MLP neurons of a small language model. Each row is named by its layer, matrix (gate and up: input weights) and neuron, and shows model dimensions 80-207. Each number is 128 + 24 x the weight over its row's rms, rounded and kept within 0 to 255. Numbers have three digits each. A neuron's up and down rows have the sign that makes its largest values positive.
After each neuron's rows, "fires on" lists the tokens most often at its 100 highest values on Wikipedia text that the model never trained on. A number after a token or word is its count.

L9.gate354:121132158099095193115135149145102131133108160101139095124070123150170164104130127154161132147138128119117129138118098114134113127145123133162111154156119126151125146181093154159141137135175105125149138138068149150096145146148177081096158189114119133128096125122143134112133154110146114130116132134141155081122166110125116103143146088117120091125112125129143121140156098123160093139105
L9.up354:150136118150149145129109134149123128175055161129113124158093161150114137089117103125129083154178118136142113100094162153123133084149101110137095091134104044171156136152126136116123078111142135149110141107105109153108120172142131123151104121129132146088134107144153153144150129127151148141148148165149128102170123138107127122095149126122111102096132169139099140086145145138106110128142
fires on: "ol" 25, "or" 25, "ur" 13, "ra" 10, "ro" 5, "al" 4

L9.gate136:116136181144130106123126182138110098123111151134126082141114131122111132125112145131151096066143141149128130134167138129152111085130116124111159145154178154148152130150142140111143122102190106116161097131104063103137174093164148106114124115135130115116119123128133115121110087139164116157049148154129138150123142134133184107121108120153157129156118139082113157122130125099124151129131
L9.up136:147124097116108109137124141135124094105130128107091144153067130136157119149131141113139118126155106096128106100138166122096102122119084138125137153138160135156127151113134162098163116133145133090132118170140127117106160131093128122094075194100127136125136141123170127134096174095112149131079109143123134144084121150106158081137116142116121134096171108135100147133111157117097117084143
fires on: "r" 15, "an" 12, "iv" 11, "it" 11, "t" 9

L7.gate271:127097123105149110111125111162152142111143108112115117105191147107099165136109147150126161096111141079138150116132109090157106097145101147112127163152157116113104151145127149168126130115133107150166100153091170108073146145142174143078148147129133169133119155118163142140101100094132171181105084112111122122127153106092113159147103103133083157102135148146158147134118082128122130088125
L7.up271:111108103153081147135131178164134146097160149126093081166142139101111142081121152162121117121098100107144161172135132113102125153135155087103091159140113123162107121139114125100081130141137132114112123112121159143117144135136131138136152139152076128137137129086127109127133127145157090123129092153105144127121177163154167105166154147131163109143067114114139089164164127113118110122160
fires on: "ic" 22, "il" 15, "her" 11, "av" 9, "ual" 7, "it" 6

L7.gate395:134115088138141097163105187121179090077130155150115123123121135132150123054136152109132091130116140100104108131102141115148118123114089153111129138154127141154103171118131127142147177122187103120133123162110115161126126107155135119149140157085144129149113124115128127101130103108153162194166103111143090122147111151117129135124153103115102138119153097090123127151140105088131186101131
L7.up395:148157150131133101126129109115117095166136131141165159132093099077170161137123132167099115149136117142139130109137161161139146123081115126115093144126105094160168144152115117141143135146135128118127147114176156106151124111155150119129107112091139088112058149091099128125130166119072177145164102094077148142132125136123172130087127153120092103090130084131134117151125110121115129145098
fires on: "in" 23, "em" 17, "an" 12, "r" 10, "a" 9, "orn" 6

L9.gate221:097112106133102099150149159157121135139103124122095141098105141098130091159130120123160122147139139124127128111138159128140156135136143141107140111157117105087136160097152152110132112108109110125204107132117151147141111106105108139134130104110099104115171156144130113112140146102163151146098207139099162095092123118139120111082119106162116109213105125129122131145150130115115149118139
L9.up221:174118146112139128146109151104121132146107056149168163111151154192116118099109148112093151128125107147113078164119117124134068070133127148155098096133127127095150138098144110125151133120117125122099135173136088148089145170098096071094149108105127144103109101135126101124142116111127167151156153092138141117125202133150136127143128107132163127148143155105169123132132079101171101116097
fires on: "e" 18, "u" 15, "a" 12, "er" 11, "at" 10, "ol" 5

L10.gate386:147168117121140104133161110114129104167121146122125153093134114112099140097136102150158117156155135143131132165141125119092145148122087155107092120143136129100119151142108111123157129120095114092144120148118101130106160141174118170118138170083124142121161133119150159124125099134137154108074145129094173112087150100135140140110115110130186094138135128140099090129056138167150118086114
L10.up386:135113135105159138110140142151130133149122144123135115130093095131131165076170122112129112123124136141087095121129132097133134176089065127138138152146143107118174136142127107128147078086145108086119122085153176098102178179184119126146111108123136115108123101109168118116115147105099109156107140118135124106152104178128115151085124111158127093142119089151114101144114128110116075128130
fires on: "t" 68, " of" 8, "ac" 6, "ite" 5

L6.gate381:127153096146136121144134121117112106086125101109147118141178105076111122137165097157173165105133140124141117146136133184100143112157106110166155145125164150189120097134127127128118140093111109125159110140171138114142152108123127065142108116064150106125101114170069136129101137137118108145123148104164102095152121167119148153126096138139098133167092150105115146105109140085121114137127
L6.up381:122149133160107140168130122113136120133155163143116093157119104139128130123138118142118157139182101144114109152110125130139154115156134120171147138127090132109108138139115110093127155128079117106073144150169153108095134162136161112158149133097143160103116118124098130111119165119138147108106166114154104113118128150128088154113128156123159058119123097129078135141120176124121095097165
fires on: "ion" 31, "st" 29, "ity" 8, "is" 7, "ge" 6

L11.gate172:096118156110121123164146144129107147156112130152115108136123162129135124105133106107141113116138141150145139144153129106156120107166154162173104102162131146105165163131108108121137103119147109098116140119080107167145143156150103151136077102122115104142159109098092153138123133149166120137121134126146130114138159123153100134144131106109136126126126130103136137128100163100147139119139
L11.up172:102118156145149117103076142096106088091100116130152145119109107143129127144121157117116137080135123115122137124178073111102150138112157138103124166128153089129121106128159113120104118153109128142097077086080176135120118126102110130118068174129102146149111129089129120149111118118134129116113137155092125122132134152144120126153137145140146112069168080158117132145130133095172175118096
fires on: " (" 14, "id" 10, "e" 10, "ct" 10, "ov" 9, "in" 8

L10.gate283:091113084080151134112116143086146132113130174137128159114155123109134113153163116103148136142116145135122154132149098116142129102088145155184133112153105138165117115146089101147109080147109104107118115092119127075100145159109148127118112114149131120148098127067137131141117132110145100119142128107123199116162084109112070127126142108099149124112165146126112191161098129129138158141102
L10.up283:168150120115099173133078103116109130183119111148145151131118146123124142109161139110151149104167116131161173096126089159125128098121141136134112111114117104133123141145162135130135074112147128131123136158104134082126173138135159110115129104114094137124174120129057118117153122132155147152124117101163074174107100166097118131116121125125106132092150140149149114084107127147121141127144
fires on: " He" 21, "p" 10, "le" 9, "he" 8, "e" 8, "l" 7

L6.gate410:068174147147132140090155129122112143125142114123135127138151167104133116165137109118135162146085159101171171118153124154142143117177105170127114109150112144128093130120119117090134096143175100107160097105123094129132110108090112115111078128130145078150132167120134115125129128125139137094102142135158143101150152092158126167141173107154168126123133151071099127152148152120117131141133
L6.up410:147171136081104135111140114101091118078174135173097087144139131111155112156112124130158135119167109072171165133084114135124145179152127106115127117151151179106120127146136124095115112105100174098129127089137129137066091152107135100133140103119134120169119120124131163120149132156158167133162096143103116106134115140149082120114143097105153124123127137135135121137119126134100124151106
fires on: "." 97

L9.gate424:130159147145141100108147124107078142187123143101131126153121147121153175144096128152187098123166141125114154080133127123102150145133101102116154155166097128132140133188124140141134128108147105092145120134130114143115166146149121108096135117132110139107104101071102140136087108172136105117086136129107121167126122137107113079135110104131129179116124102115121136103087114131100154158096
L9.up424:137154152104123153108152104112125120122141133127173113133086137134105134110100151145113096147128099158170138131106115109117114137129137097130117138121055110132123135100116139163149149135144125155158094130161107148132144106151173128123135167078121119121147101171103132107116150145116157198124141140165128108129103187125143142136120126117132098124159094090139105127140129112145130150104
fires on: "in" 27, "ro" 8, "id" 8, "d" 8

L12.gate423:123134092121152121119117053155129129146092109103103142121153141155120099157098095118113119110105121144093175143153115076045096147161103154144153137158113142141138130096125118139116139139134109113170156169132146140114124125176112133102122111115121098162124124190100127114133113155127082150169085090134165167154128131131127126138152093085119158120114137124126120135099098099139122145142
L12.up423:127105129114110120135138126142139163140118158113093125143166154142131130135136103120146115138130134154128117140104141139142150090144148143173150168126092162109153150138193119149118165128128140144134104141116126112124108092106123168184133125164114098176138112113150151174131137106137140126165148060184096121089103086122129137149140105151127135145091141129116120150108134116133131151193
fires on: " |" 21, " and" 14, "an" 10, "all" 10, "or" 9, "ur" 5

L7.gate265:166123133132142090114150152128079130125140140153130157114102135133099083130118125159168091132149116154130108115166127146148141086130108125139105146181137161128135148136119141097117146080144084087116106131107136163119110113127113134074116099145142112120134137061130090141160140126092145164135145106136166140119133135140121134120116122084174156141160115119134164086147100122143132140095
L7.up265:127112136101109083144125143150120103167121137116135145118127126080139077163147124129125210153122133168146113132150187142139130110127133128079109132120141129132135136164115136101100160122108142110152090142117131127137128097122077148104120111140133117131136131119115111139133141143144172153158176140095107154102149171113175157153113120128145090148123129154143148100173116152140115138115
fires on: "er" 40, "en" 35, "re" 10, "r" 6, "le" 4

L9.gate509:112166139190174130115138140093138105093104148152165111145116121127135170090123121109118105073124152128154105135113126129148116093100131125132121180150099106134154171132142131165104150132156101162179087100134133134096178115149141132147140118105131113148087150116116132144128139111118154144078122142133112121121119106103140077120075112148157146112097129093091148129153068111104156110109
L9.up509:110162064138101129101120132106123099131134133183130124151123087135097155109156136150149106125128167161102141128150096096166106134082117177086161111131122138113175101112127140135136136099115131138127080153122137149131145101132133101146094134128085122123093123116107116139072149104153152144097105100150106113100117124133158153145075110139101105094112126135136174115106124105173125144089
fires on: "r" 23, "ill" 20, "an" 8, "ow" 6, "ew" 6

L9.gate457:136114081158114130111192132129121133127114119115135140115124130089149077192136082124116158141096101119156108111144156188143137128116136167160113149154112152147114158087119102127153105145133106161148107179090092153122097112089121132100120148119166129137142117072153083141116106158125131134108139132162134071142142088103129122123144141133125110177114129159148143111159147134149109131127
L9.up457:147112123144095148174090163080083135141139142112134115142125112132143133130116093117109154111168105133141093133158131098149137129128181106147154187140119094151162134079146139102108133129108120103113170129131151149123093150139123154103135124158148135145110134170117077130123125142137178140107165130166130088149158142152140099126112136103124129099163125106152114117140110139132130101174
fires on: "er" 42, "oc" 15, "e" 13, "and" 8, "ce" 8, "ric" 4

L7.gate52:127116080130140153087110135091096119079143100126141140159105138118126098144138160139148176113125155117124131125118117157135110099131120090123094110175155135140129117156110108157124130114085092113129101141124137124133148116122095096103128126140113108140116147138146131097179131121128134181165134158098142165157156141171126141103151065147109164110098113127130106133140128095119192123132
L7.up52:097127112167075156080104111146162164104090100114124130137118135160130113139132135135105156056123187134114150113116137117130085103134141121137124081120135136118145132124118157111154149115085118136155134161120139153143143132164143146111132173094142093169130111167095122150120143143142120134156182143103143130122134184159112120130114117136075136117076127141138149105141115110117116096089
fires on: "i" 35, "at" 12, "e" 8, "v" 7, "id" 6, "ight" 5

L7.gate366:116116093118111170112114151162134157148140142116112205102157135132153168140136110160131142139139098117139116176159128106100114124159151142124107158160088120146141082154097127086147125119127086099139105142146167149080147101162128116094127101103140075091130137112095109119120115155110114112150108124123110126088129115151129127080083135133162166098118121094108152131119128100100126116117
L7.up366:159100120099161128111153144174155134115121108135103143160102131104118154132122110084130133102138115140103116144160145095098105122143137118088129132137109067160166150159105117140144123123139125172115128129128146127147107158171122188125110155097119125079154137160110131098131095117097076132144144097155116096145125099147152133161149115150142131086140157150146153130143097162103164140077
fires on: "l" 28, "ap" 12, "am" 10, "iz" 7, "sh" 7, "u" 6

L4.gate252:117130128141120141143154154121127139131174120129123115125153176137135150096070114116117092118102106119135148130112162132129131113125149101095136141147164088128120128120153132159127142082138117133152093109156145149150129072092159156091111128114123125068162127116074105124169173157163140140088106176141161133178122135082114127166143139134142094083133122101105119126080115116110142154146
L4.up252:141122089174128120131141141145155127105148126121136119153148164112094142132106133112111093114141097186114111101100121129142104107119095131133131161112141109133123143105167130147159168103191157141187096119127153137159146093098113152095092127134102148096121147101091131120155127147126166119112173160129142172126117123145123209131124139132136096124151126121096156109123139125126125139140
fires on: "s" 24, "le" 23, "an" 22, "et" 12, "ang" 11, "u" 4

L4.gate259:100151096137102117133105138112104066080147094187133121104141126147191107090144148112145122120120107136159118134153135127097074141160158157140102104115089137114104088123088107125092096142141152123126125167131076105120166124124161085100113142115122158130163149092129131095135148134138173134157106110170144172157116140133138115149096176133149142133136141124118092124100144128100158122107
L4.up259:101131127121185128116094148061186148155134065122138114117128104125140119155120170144150141121135098096137138118139114136138130114085136136151118083131085111122121119087132093100091125115086103119146146170127105122159109081147145141132108098061111176118137102105137133166143119125124133150144130141126128117154143123130162094143101146107111147143161180157149132091097134123144158122086
fires on: "m" 15, "v" 14, "h" 12, "7" 12, "g" 10, "t" 9

L6.gate67:166121133092105103145140137128142166111166107156103132143127136133168101072108112121124126148107105156112134133154134120161130153171100141151128138147132133115098128122108182124149086146153087124145132199122058109108145109158122114164109134139128118168150134123124134119147154152136146121144125118102149119160115129116097106137149159154149127107143102084072121112122166149105151114087
L6.up67:124142109120108142092103136123136134132161127154122126098111135142089147138120164126119139166143140117111134120128129118125113116132095135088117131141156082099140114159105109165099126130135103152100124113099087163120104120099134158107089139129122168162146103142122115148107096117121100130142144110110149145144161128122163125125118138095107041108104124104171096139077128134144180146127
fires on: "ou" 23, "t" 16, "ad" 13, "en" 5, "an" 4, "h" 4

L9.gate429:081114138163108082143147128096080129139119141110125148153129148125137094097112135109123141134082132131162159112158118192109091111138140140110129118166114149085098130106118138096154111139179104118138101126113091152114171102130146114128085141159171110114140149134119132123109150166156144093142112141119109098141111119143072174117124105161127170103143159125116131129120109128106123137145
L9.up429:148122127107134152088098117156123132141141136143109120158160072150186105157139148095132167138107135144036151129113142133137122149134146152094136147150146129095154126144111092087161156082072100124097136118122158116103085087135113152102157107128129137149131110151141153149108113112142120163132130122162115103136171132107160118118147141149147140139121155113163079133103116131151098113123
fires on: "." 86, "us" 6

L10.gate380:124124117139104109125137132117110150127168143081104167127127121137163088120156147145130160112118109137116099127175105147118119111130152164124123151157125171133097144104131119142140147091146100106067097143115140145107110150126180148079062126136153138135185103120158102081186104066110122106132171119123132107103137142116110103143125110166135124134130160122121130123140120154120141136131
L10.up380:105122088108139117184156114131162124123139121150132121132140128107125142148138141139108161150118137139135109101111120127162076113147143167115113145127093138102130092119098170125135132129123119185070107144088107107123120177128112103109144134125105136123175136135134142149134133129147174119107127137144138208111104125120105147109138145107116133149124132141135180117134124110106126132087
fires on: "ub" 37, "b" 20, " per" 19, "er" 16

L7.gate462:126107110113130141133070127169160126134095136151145183104118107124127158165143155098155124072143166159162145172114121095123103101131113113131118129134046116080141083134106119151138117122139120125098110166099082172115184143113092123097109109164136081110166113097104158109124123123093117143153145116099093146133142108153095116119125109154154094099098131110136174106101071138128100089135
L7.up462:122163147128138141101153124131134135123150105124139124139121115133169153117163115099133159125125113074119110149114139105139103146106110091103117138131129127158087121129123132169092126166122155082128110157175123102139123143124107123086130171123147112166102134105115081102087150130083113106140124092134134121166124122161150148144123146092114129100134136133147099148153141158089105114127
fires on: "at" 12, "all" 9, "l" 8, "ell" 7, "am" 7, "9" 7

L4.gate157:149112119100142147064146177125107144130107115102121115131108120170117114133155121136153144125126137158146172141144144144108136120098119140138105099137119157100129134138100123153122133096133111122160117132102137139135107155153153119116150143091107169124158112093138122078161134137142118115117139156120124141179123117144153150086127127105148179061163126186119134152146126093098131124096
L4.up157:144107116151118093138153128124149155143134099144081100116125124123108111134141103123170153131120139143139159089203142118121117122155139138112124105120119153149108130141100167161101168142150132130164129139121117168159101089134147096117119110165152107166128104163105107083113139104094120135137070122129161183191135165118107109147124103135140141107139125158116135113179122145153118114146
fires on: " and" 99

L12.gate333:152113142145147108133158067145111125100130180176165122128098133129132191149148099120098103101142120099116125135075129121167103130146159129120115156138109105154119142158181105152125113121125107101149120131116125130104143132160109129115140095119115141097140111135085126114145134127066138128115147132115117109115114109077090078116151167086121096163104183126150101115113119116088128159161
L12.up333:120094095106145098106112157165146134108153142163157149117123116121121116112127143132106084137166099146119140074140110097140137114120137166147125135135147112153113149114125156128130154119114130083122136151105070129146144110168124121129107134147107149189138136116073155103099127096103152151121143105102134152106101140166151107129162132122129135169140130090114162150128111154112166117172
fires on: "r" 18, "p" 18, " Com" 11, "om" 9, "at" 4, "ad" 4

L4.gate392:148127126104125094127152110118126125141122126148153141139086107095118099137097136147146101140141125092147119122159131119111086157160107116093154122124106150163118146127141185119147124097190118108172135104098120120141122131129133146078113109114113084099120096136154157112096146138110109104103115147149112167100147111148146086121144092129155141156114111141122120121102136116147143127102
L4.up392:149142117123159088081125121115139124093125131127118105139059062147157115136131128088143081129145109132154123154113151151091166098141139132155104093133116150144119094109126126132150140133104117130126091116116120160072084087143103114127087145150196096071156093072111140108112122097116150150154119114160108131122129099143148121140141132132138153133135115120126144143119111128120158157116
fires on: "ill" 29, "am" 26, "in" 21, "id" 9, "an" 6

L8.gate143:109145118122118076157112102103070129176138117154105129084113165117125111159121127149141093129135168108126148119126144145135143078114074136166105120153102131150113132158134130110146120152150106112177085118108096143154140106129154138121137122110101103082119145116108081140146136114124127127118129114115125182127141111124129107133114152102108100133098147119052122121099176128144128156153
L8.up143:106145145168129099128187128092113102119142125135136098184080155120105116146071167172116078157111152149138137148118140132132148144106137137133129132138139143118126085100145166135114163103153118156153096159111126147159105136165130156158143088129136176110132121144095166186150112186104142161114160162163138160161124124138147115130129149138110117190162138112125127130132105146125079130117
fires on: "re" 12, "n" 10, "u" 9, "le" 8, "ation" 6, "o" 6

L12.gate297:139102115138131088079160149140140137146145107118122135136107121162117111120161136138153123123095192116142183153157176121110110152147111163137161101150119117166141122122111146165130130120129102125123170100115098102098090091149118125137117160112115130134126090140126129094136142108154108094121180096081132160085083103166173099091139101134136131110106139126134113108175110130150123145148
L12.up297:108091111104132149116125125110158115112139110111109131175126097109153093140122112134146106133110141107102132178135127141132135099142091163099129147128126138121141114131152124180125150162110142151138126157138139144121168143065125104126121162129089081165117104138125149109128133097086106148135112152128111145147135151082132122148139157126153175057143109108116092121130145120139139150156
fires on: "," 51, " and" 33

L12.gate127:132090147130206136161114129118143097098113103125136136126128130151115090091118106175139113133124126120102133126165092140111133145117123151164178162139094100142097142158137130182122102121135101083182118133150092105108137175147117116111133095096158139098140103110135154145169143076106130118153152137154140091101135132120089107156118156125095115154106085094118115106159090108152107143125
L12.up127:127154127134102164083115084140133146133104107105117139125146107155158132122148118089104134104127158182133124113115125129118123112163119147145142162137106114114158135123155067165151112129120118183097117126136180121122153193155093106132107153126118157137133120134134121149135147143126154134107156097144112119175108147123142148118126139180120077111160123114117099094146160118131115110136
fires on: "ol" 17, "ap" 13, "e" 10, "el" 8, "st" 8, "ric" 8

L6.gate403:134089141137144155130102108084129168113144140094177175147171146178114091138175122148125152118101110122128153134162107124135120140128116126171110125138149127147112151122140137136098147140110113074144155113123098116108172108124127116143119095102120116141104100164108101145129102166105108150140162125138143109172144123140123144110118141159119153124124116137143104111101123133169093080163
L6.up403:090150131102128127065161126107100131172143158161171157114123127110155148142154092088141146143176127156101148121108099133148137123112114114150099174127103113104133126119111151129158141115124108117139122133086158106133148166155139115163144114121096116131124139114123097122124155108114129160117110093134088112152125129139100166175150133130140125092101112172123169134123139111087091165112
fires on: "ion" 29, "ount" 26, "ant" 14, "cl" 5, "|" 5, "st" 4

L6.gate109:126109128132154132147125123102122128127126113061176117067105096133141120149153133105159094062116158141128152131135141168146145130145111143139145145129107146137093127109106125093143129094171109118176110129118123156130159161107152119160129098138142159136109095127114145108103139107127127124174123137125115099150164140153123129146131103139146133143132099099103106152052111127106144141116
L6.up109:088119092083131134112138142130093157099118124090127114149146125114137144117148176152151104139165106175141134095150100138137148154128130098103080102141098111083108102135091105089100109128135127129111114120104142135102152081138163114113160110141186115119137158142123122110142119119100143105142123113138168123093102108119114154135104165137141119107118073139138176140140126164135091119110
fires on: "is" 17, "ak" 13, "ould" 11, "ion" 8, "ent" 8, "ut" 6

L8.gate463:143166101120117164141130144117109151118122137101122117098121129158136114106107116157181136087137116104158160138153124146183148139111138157131115148160109143159123097126168118085117125149143101114159157123162172117110138133130104150129137170126101094108130129138123137172100094133118137148088135137101129135135151118114135121144093120168116154142127157125165159137076139121168070094122
L8.up463:119186113100155143112171152150117147154154120110134152145129148134070134116095131129107113113154125135123088107118109145131178175152126152142133147117151122162120122154142162138099142117113136141151130096198176100100138142146135185125154149126100080124134135090087160136113141112116114096146127128110148134141140099149133099174097146121112135082149140109152150110135092168120151086112
fires on: "el" 45, "s" 22, " as" 9, "ed" 4, "al" 4, "av" 4

L8.gate168:158131101100127140116141133099128155094171132154168120121110117149143133148110142118153121144094136115138163140150147097169128135163108153118111132165127162147098112092104127137146073137112112148078118136135144100106149093133128111129108158118140118153185137104136115114132163193128093158137101174135105124123104127115106136136135099138143135122107116095142129129145150141161110177123
L8.up168:127142125152134109126076125128133164097142150138148075114146128113135143156139109096148171146102113102112140127108112144121140164129132151126088151099169178123138146112124144154156143099152146167118117137127136102102104131141128157079122099101162121105093163129111183094118140145130117111100116147180122162091116144134123119127143120140167134150122138109150174154120184117105122151118
fires on: "ing" 32, "ed" 14, "d" 12, "as" 9, "s" 7, "es" 6

L10.gate292:142090107104135146169122181121131127121149138122126138122101100108155123130146106118136113120108147098160157124154116133119148115136139120071126173139104125156145118125115142179102089119134135161129109166153172148134137114098096109112143076168104134148127113152137059126134153088109131181149142102129093130130166147121082110139121097143146156106127088167138156107101097111140146132175
L10.up292:100148117147111165145155117106134141122146153145147135105090160187115156162121100135115101139153127113138173094123126143076132134106094162134141083130125118139128086143124164149126118113098126138181164132117147138133116095150083095087141137080135135124092138100122160118100118104132083143114148125148104101101134120124120115141127127110092135129140116099100137124110133073121164109117
fires on: "2" 42, "e" 7, "i" 6, "ers" 6, "res" 5, "a" 5

L7.gate110:144117120117121157111147105144141143102143167118133114105110150110158133119096155164160159138131153137152114157117125126192164158123085155135112160155137130164143144160151108120140121103168116119145097125104132083099157139152152177140112192102137127194118111128116196111100117130154106135106101124120123104124145156103146120103090109094153111089085170132151119133117126115165112065143
L7.up110:130145105094103142107159114131125146126158143114129106139099095102112128180080144087110124158142104167127142100113061118134131128125118114184124153157094111170142124175137075151163109155133103110105143117151157145127169141156139187125118155156143151092149120135137153129102120158108106158134128120146123123169093129159106168118081085157080102148119171133081117153122178119098126126152
fires on: "al" 22, "t" 19, "ed" 16, "or" 8, "ac" 7

L9.gate236:140136119123111142131102136123144130102105180108106126160113100151134101188091143147107105124132179126169165103174117118100116157152101098145160103151102129168097126119127106105116150133132104136118116130108130065087120186174132060116115151161167116134138101139164135164106172134160102102141105131151112138156117109127102090121145137111136091121144107140084133155135118155125164079115
L9.up236:150104128133158098159098117135091114143121062131157127112105109108170103109117123125129128147101130172092145145132114094173118122129132168160088129127117128127162169149082187134101101166101126132135091098144125091142145052154105140092104146096126118093135131132117152138173162160115089137129134141129110166107171113105144169067120079146105144128111115077110131160133096122083124104175
fires on: "ff" 26, "ud" 18, "ver" 12, "z" 8, "l" 5

L8.gate166:158132114128085123138106125136125143108141165142106124158126150122147127165086132124113163111154110090135131122151090094158124134131091102142100163156090158162090182146141062148144125099142089062103101164093148121111100110130148132108119124105108137130130110118155161096137158150132130151170133130165153140131135122089148150094124128149139146097122115140133131120150135145151134066176
L8.up166:127092134129140102136124121073136137157171140187139126139120160082151148124130135138117118126142117108147148153137136120136135132101086112112139133112156099130120090119124132124155140144136117100157126131132113124143085091101145146146100091103140190165151126132097136145135131157107165163210152108137136121147137140137133117148178142108147092119096181088135143092100109099107085124158
fires on: "up" 35, "im" 14, "em" 12, "ver" 10, "in" 10, "own" 5

L6.gate26:102158110128100126114113133139148161114128127121123131161110155148107129120146112149162129078127148108123130134129122113117118103187108160163108149146075157136129176107147079132098084143168098103197132119130118105108147137171167095119118124109139116122145127127127145135144144132156141136116114126135099123144151124159147119130090131146100136136130099116134164146133149097134158097150
L6.up26:137124122163102132137162107106107114120130166160154135154113125118151133140097142135106146126141100093123091073170171141142148152104132141121124184149121168179153108130140132138179129120126111134082132145149167144130136123107119146082117114153127186140077121096126147178146111132143188155129108141126155125117150154125142106122140146118143133124118104132145127090122109107150136155150
fires on: "in" 29, "id" 28, "t" 7, "ite" 6, "if" 5, "em" 4

L4.gate69:117134101160183118122109137119097099156127111101139123060119113129133095114107142136145141137073144123133121140155165131111120123109162176106123139160133148103170082103121118104147143153105095149121170088101123087119099140074140116090100170121121151092088109112097147141132102098127107144111119192118163120121109117113079152123106146134145113164161126141158123122136124149130133128105
L4.up69:102162133130123143121108131129129135126133118139153106164118162123135168089130123150137146143145120132153104129120117094135152106099089129134143070112105104174103101143181098184117147130144131097133149141098120160136127157101133098100119092123092111113162144068131118103135074125154129104130160093124128141102127134121127107114174116155131147130147132158138151163105105146138147143089
fires on: "le" 18, "les" 14, "e" 13, "on" 8, "5" 7, "ar" 5

L8.gate52:140169136131118164149134151111121127155150161131165095128190174148116078142105147121117161151152121140146171077127111134141153101133087164127138117178139188112100118070145100119130078123126086145157157113159117100100141142104124072152118145121122087109174136140133151117130116148160096117117104138148144094129117142127120156108124106141158096116139163072149121114140145140129148166099
L8.up52:165154175123124107148127093129111135144128123137148128121100115140124127100129141093136133135086110116081146105129132092094113154186129134116088121128193095127154047130122157125125100163142139127133090121132139156123142100128104084110074164123150117151119116098138137143122137147139141164085125158139089169123106132130104161147119128143136128124127124119128154100091096127099089118077
fires on: "as" 42, "z" 17, "es" 13, "us" 7, "s" 6

L8.gate481:127136151122128148097158075111149116100143128115129123119152133105135134160138132134116116112155107135161165129137102098110133117117087107093095130148073158094081095091086117156155133132186115159101121131096158118125147127130121120064129124113153138146152116133137121068094075096122122147110120083086127122128138148114102178132133100148141172125103157121131134121091116145145132098113
L8.up481:144129096127179133148149156115149146131111116141116148115146135142136125116097108140128150113171126173109148130111107078111095175122090144165149128133153171130131122132136187137083156126101117148077135160121117145137092137165198118079150105128110101142152115126141070082114102135143152109121139130122125141086088143131125135103150138147148129123096132155101127139159158136107131125142
fires on: " per" 41, " by" 10, "an" 8, "ill" 7, "er" 5, "ord" 5

L10.gate499:117118166129140130172136117121131148143140100091156113130111156150138095108116122132200093111135127123107179122109137119138113150159097124120112132148129129209123104084133155132139104143184127157144147138139153102085112125082137164125177157102153112126096144126156053087104113129123135134147140149101111140151134121082138139129142104134138142124144090064101175154116114144103139117137
L10.up499:106146113111130126122107104099139110098122091120111156124122112107086105140122143138141114115162124150132116137120101113106113093108115107081116088138126150109083146116108126146167101116113119053154119107156191117114127141133173127110119105100129181138099121127126163110118108139074119152157073116122135131109126121133140143158123130097113132125097111118149106147078089119105097119135
fires on: "ut" 30, "h" 7, "k" 6, "and" 4, "iz" 4, "ak" 4

L12.gate31:171134140173131121108140129122114126145147129118096179126103149108134144134130128116110149118120142130108152103175123116099112143084164180157119138164124116147098088183129130109155122123127086137120100146081116153108133106160133110088120076129128109148125119174125125140179105112108170154125149127129140103110061128128119139120127102130124128100166113194074160135117135130133145145102
L12.up31:123082121088142094094077128162129134098140158135126151135088103127134129164149146177093144124153128099135083133129095150136147111103135167106104154113108115072112116103114138126124148106103129137130093149139144117108146128172091119136141098149087150113102144142094112150167100133104145130139144098109170139095122117101125139163124117112164129144121107122158164123135110109125144140136
fires on: "on" 33, "re" 16, "e" 7, "r" 6, "v" 5

L9.gate153:113168111098121159124113137123088190122152111118146160108148113128139154166141110086150153125118122114147135149156122167123099089151133172153121187149135110153120128116105142093126126132120092110158102108126156121123132102111080111110098130117151130096126126090097112095120137119122123142111116094145143087136149146133099127162112110153180101087142122103137173126129127157091156175188
L9.up153:121124146111170177099161110177117112141140155145141123109121146166123119133117158082119131082132118099121152094129068094124136123161156150114125123132108162087121105123114112104116123126117135135135119138069127121134109107129121092181131144086137131105116112135124142092145099190114166127115132099148079131123093115110132061116103133134134142134101152128132108087110117136105118123165
fires on: "erv" 40, "." 8, "ro" 6, "uc" 6

L8.gate470:150130123135142130114134107136134127134086113120131166115119150106198127106117113112141128124128106143145153140120141143149123117085143159195131095159131117146121112166104110111179094155156110132107144090152103164116132121143155122097103092170094102137147115108162148102139129134159113138150151140154063137093111120097160135087094138089111113072152127125107132103105162134122128134136
L8.up470:145091180124129084155126157113114120175112085157080150152086114176107167105163107141109091099113124141139120109135095134085144163161125127142106148118111133102135140118098124108117136117137142147147103122151128143153114090155127194092156120098114145140130126110120171118103116107110149141125152091141153138098134082158130140098135155176123170121156133089151137134162106106123138094125
fires on: "e" 31, "re" 16, "m" 10, "ug" 7, "ra" 7, "ri" 7